Weights of a small GPT-style language model, trained from scratch on English Wikipedia: width 448.
MLP neurons of a small language model. Each row is named by its layer, matrix (up: input weights) and neuron, and shows model dimensions 192-447. Each number is 500 + 40 x the weight over its row's rms, rounded and kept within 0 to 999. Numbers have three digits each.
After each neuron's rows, "fires in" lists the words (lower case) most often at its 100 highest values on Wikipedia text that the model never trained on.

L3.up475:574473479525456508420487510445500524497457504493551464471486492547497519474492456457487522560497498499539548527505469401514511440554470533386492485452509574484480476554559569497517482486541555531535465464567424474427430514503525478528498516466408496526521505461517525519492493520464511541473517542482483535517526411469522541564511499471492504504544513456559524442497440509469504544517498516499591504484492484538579544557497455498507449496541485522426527515462535548539512469529472523513476529500555521448620520463506539463493459508486507436532516532544515509489539431539426475456457510453453517554543438569515479513526528502463516512500549536452486538514580486501476526443538522509439532500470457495541507505553576486557499587492514519448485508514525432532487427516506
fires in: "from", "by", "in", "to"

L3.up404:455509537541523474464450459494539458446543434470532559438532453527486440457499551559499489503512443511568520479537418466553486583526511460503522504485440574482488493531504474526550526598525524459521492497505546493494477490425548492523488469570463503527496552434510518502517541525493524453484485516536528515512465483550507533527513494551538459432491578502527523510519498409577529476539547530492518458475473492512507518527494545549427514491482447493503487534393541524575485501473534542468504450493553513552465559471515467505517543490450497512557591497429552486496533507511483548436520500537455504503523459514440524423534512484517538520494493511484557499440591581545502465458465511450536464490442471521474494502474576519580445466458477452444503530443488417491416490487541
fires in: "to", "by", "of", "in", "with"

L3.up944:500491482467515475496459542497518496575515482488508481487491457511535424546507478415530490527497487484526475496503506390457517464469431457507502482451520471494512507501501585478507508482495552424530525523465575414605581443495496568457528480532509527476522458511474484569515512467485517510512480568554461498498500450491505463485516463509516487510509459480498529433553429507392469495472514544552499443534531436531495469467590489480508452454540446486453498470561462518485476507479481556485586540504507565516529464558554550464489513449506491455547443547508441472494489486503411471431470541504451550534508439550480465516558492408475476541521467467493553479475465421545535554504504445475489572479492580517501506401439535417571498555522535556440487540518494491509521491493471
fires in: "to", "of", "from", "be", "time"

L3.up1224:465494496501459479514584453409499502436517504485510541463528498433473466480513540425496496555560468484568584492490585532472545510495522530568483542554496472492507475575472483500501448528507468534494454462447500474489529544509607482423557450492556456494546500388462515466537465516526437515513533465494523564511464529395482486508515444506435499537493539547478542481462519451560473576539516489469497467505486512498555483473465556492559524462573468500489535439461463488518530512528498484494467478526454514507492427467486617467538519561473533499538568444558432515482493574449509473545574477559493410487517495530466542440515505554476532509494462523543441499511460436525548417563487585524452438499544442497415552495477498481465449496490488539485468481468521529467490485524459
fires in: "the", "a", "result", "an"

L3.up1709:503479536461493513430531491468524528522450526472473510517496538474469466455447454453504518484506379475481550536542482516523458524574532444414459514581504579525444489428512491506575472612550487521437468440570489483464500527488480433503486496518575461517483424459529531504495513502522557511526510466493423515531546461539492523628481520435460503543474548582531533519545537461489506543489498534473504450471478560524470537567469487498512461539480536480505592485443485510567470521509484503492466490528510487504497432500509513530481501499509506448513565461458479533464548507555532480521613521618521473508439483436506513502462495450506516513530560444473475535518476484557415539470524499552497519496500541512571473411500466522459497448426493496436486416531549443474532484558585
fires in: "born", "from", "international", "in", "birth"

L3.up963:516480513447488471506551508473494494564513554459500517514432539483488483457514500558501533487472484433588506476476457547507498502528505490517475496452511458552557517500492511451528525465458459483477439589511496488536456487482518586491406567476554533490539515472453466558493495495465534399499557506476538465576445509520556472467473493484520436494447531498456474529457486510591497447534472487567485431491563487519551525486486483469511532454522460501524454496515491528562485589471596508513502482569429491519484568481442540436531519521454525475498494512480481451480455492496471479518591518641499450462552472518547489449468463481523552402446421554522500546475474464546569485489478474469521500523534505533564483570515529517516479502476551485497465563515519535448466497509514
fires in: "the", "only", "a", "two", "last"

L3.up1351:444466493424450493517502440537595427509487530466527537514478519447434439496564520496517486577480485529436514466468568517496540498499435559505504503553517578549459483573552472567457486461510418517501539513463455543478423498493556479480536479525485507544473490449399465456480446508508541438513508571591467467550548507469468460559546494485506478562514452522503544581444528510572465518474522553434543505534529460471533472514519515437478420525497494495473503462476470407546515452445435454505531534475527511460528528537497493527492540497457493544465503512514526484496517524445476374566550480530429585497455462443499510514502493557601487486457441429435551505543507536515435510512491506458503527597525514479531522578500510489424504471496454516485506518499566503459467528572535
fires in: "the", "a", "american"

L3.up1594:481503492449557514522535509468527470473459532512505525515474483538519430481509537501513506476483468542462460466530494526470534517457478493548470596495426441474553436551480483507528379514533534560468480524534536455479440532466533552459442506561575528423451499446444489555485550518569491486561450456438515520543511451453526490520557506481555462524563485570492588462459428498541574539478457488528457470549492444562519536483476467566501486562568502489562529522479477567523505506453526548513588450446462515550482498493481485499542554480510495565503478535549462482508470502480480499499448470516446497569501584539543557534528521477446394497509445548515547418545479544530418497516427532512541475461556528402498514430474498524475488464475492572482491481494537518538559459468393
fires in: "the", "a", "part", "an"

L3.up708:409559510468562549428449580505487497503513519518430515469526409488452536581493477492488529466460448499476539533442510449515510439544464547580490501552516548517501559461476490488583552472537485448486547546578517489556584518507558492440527427486500450474554510512423498510504528501543513460495447509477474461565528484493503524526527504524521524465522550423419489470497554498478482498468524451517460491508455533477494573476525530560379457526472528459488479501493518502519457496457524462524470462498471579562485495571498528482561531528492489530426456532484517540471420550580447448566511403513547534505463513468493492448556550508541497513541449472444513485401457512521584459507518439489593515502517484558529484526468582512527520450524473521548515498482458467499453487541553
fires in: "to", "into", "in", "on", "are", "have"

L3.up1284:351519481495489491401611489426483460444404530465478553521451549481468448490514503469437524465511508497447506468466534480537488527568460520505522503508459483544418470473477425493481555503559502479413467560473474444542502527462557533489475432477544484534453517509458480523529438526562441490493487559517523537486502453446461461448565437459471464496497609552533498434498549564552491558506589492432443498563532436507509557488501575573503501519427515453470486499528486523577486509470578508550526491553468542569486511547550474526454522450564471505492519492541561485535433548523544539486465502483501490537513473526496513487502533498496513396522479484520495485565500486414552556495528492432497513466473443545495504486445488468461519469492465505524490526521511477437468521536488
fires in: "to", "through", "into", "way"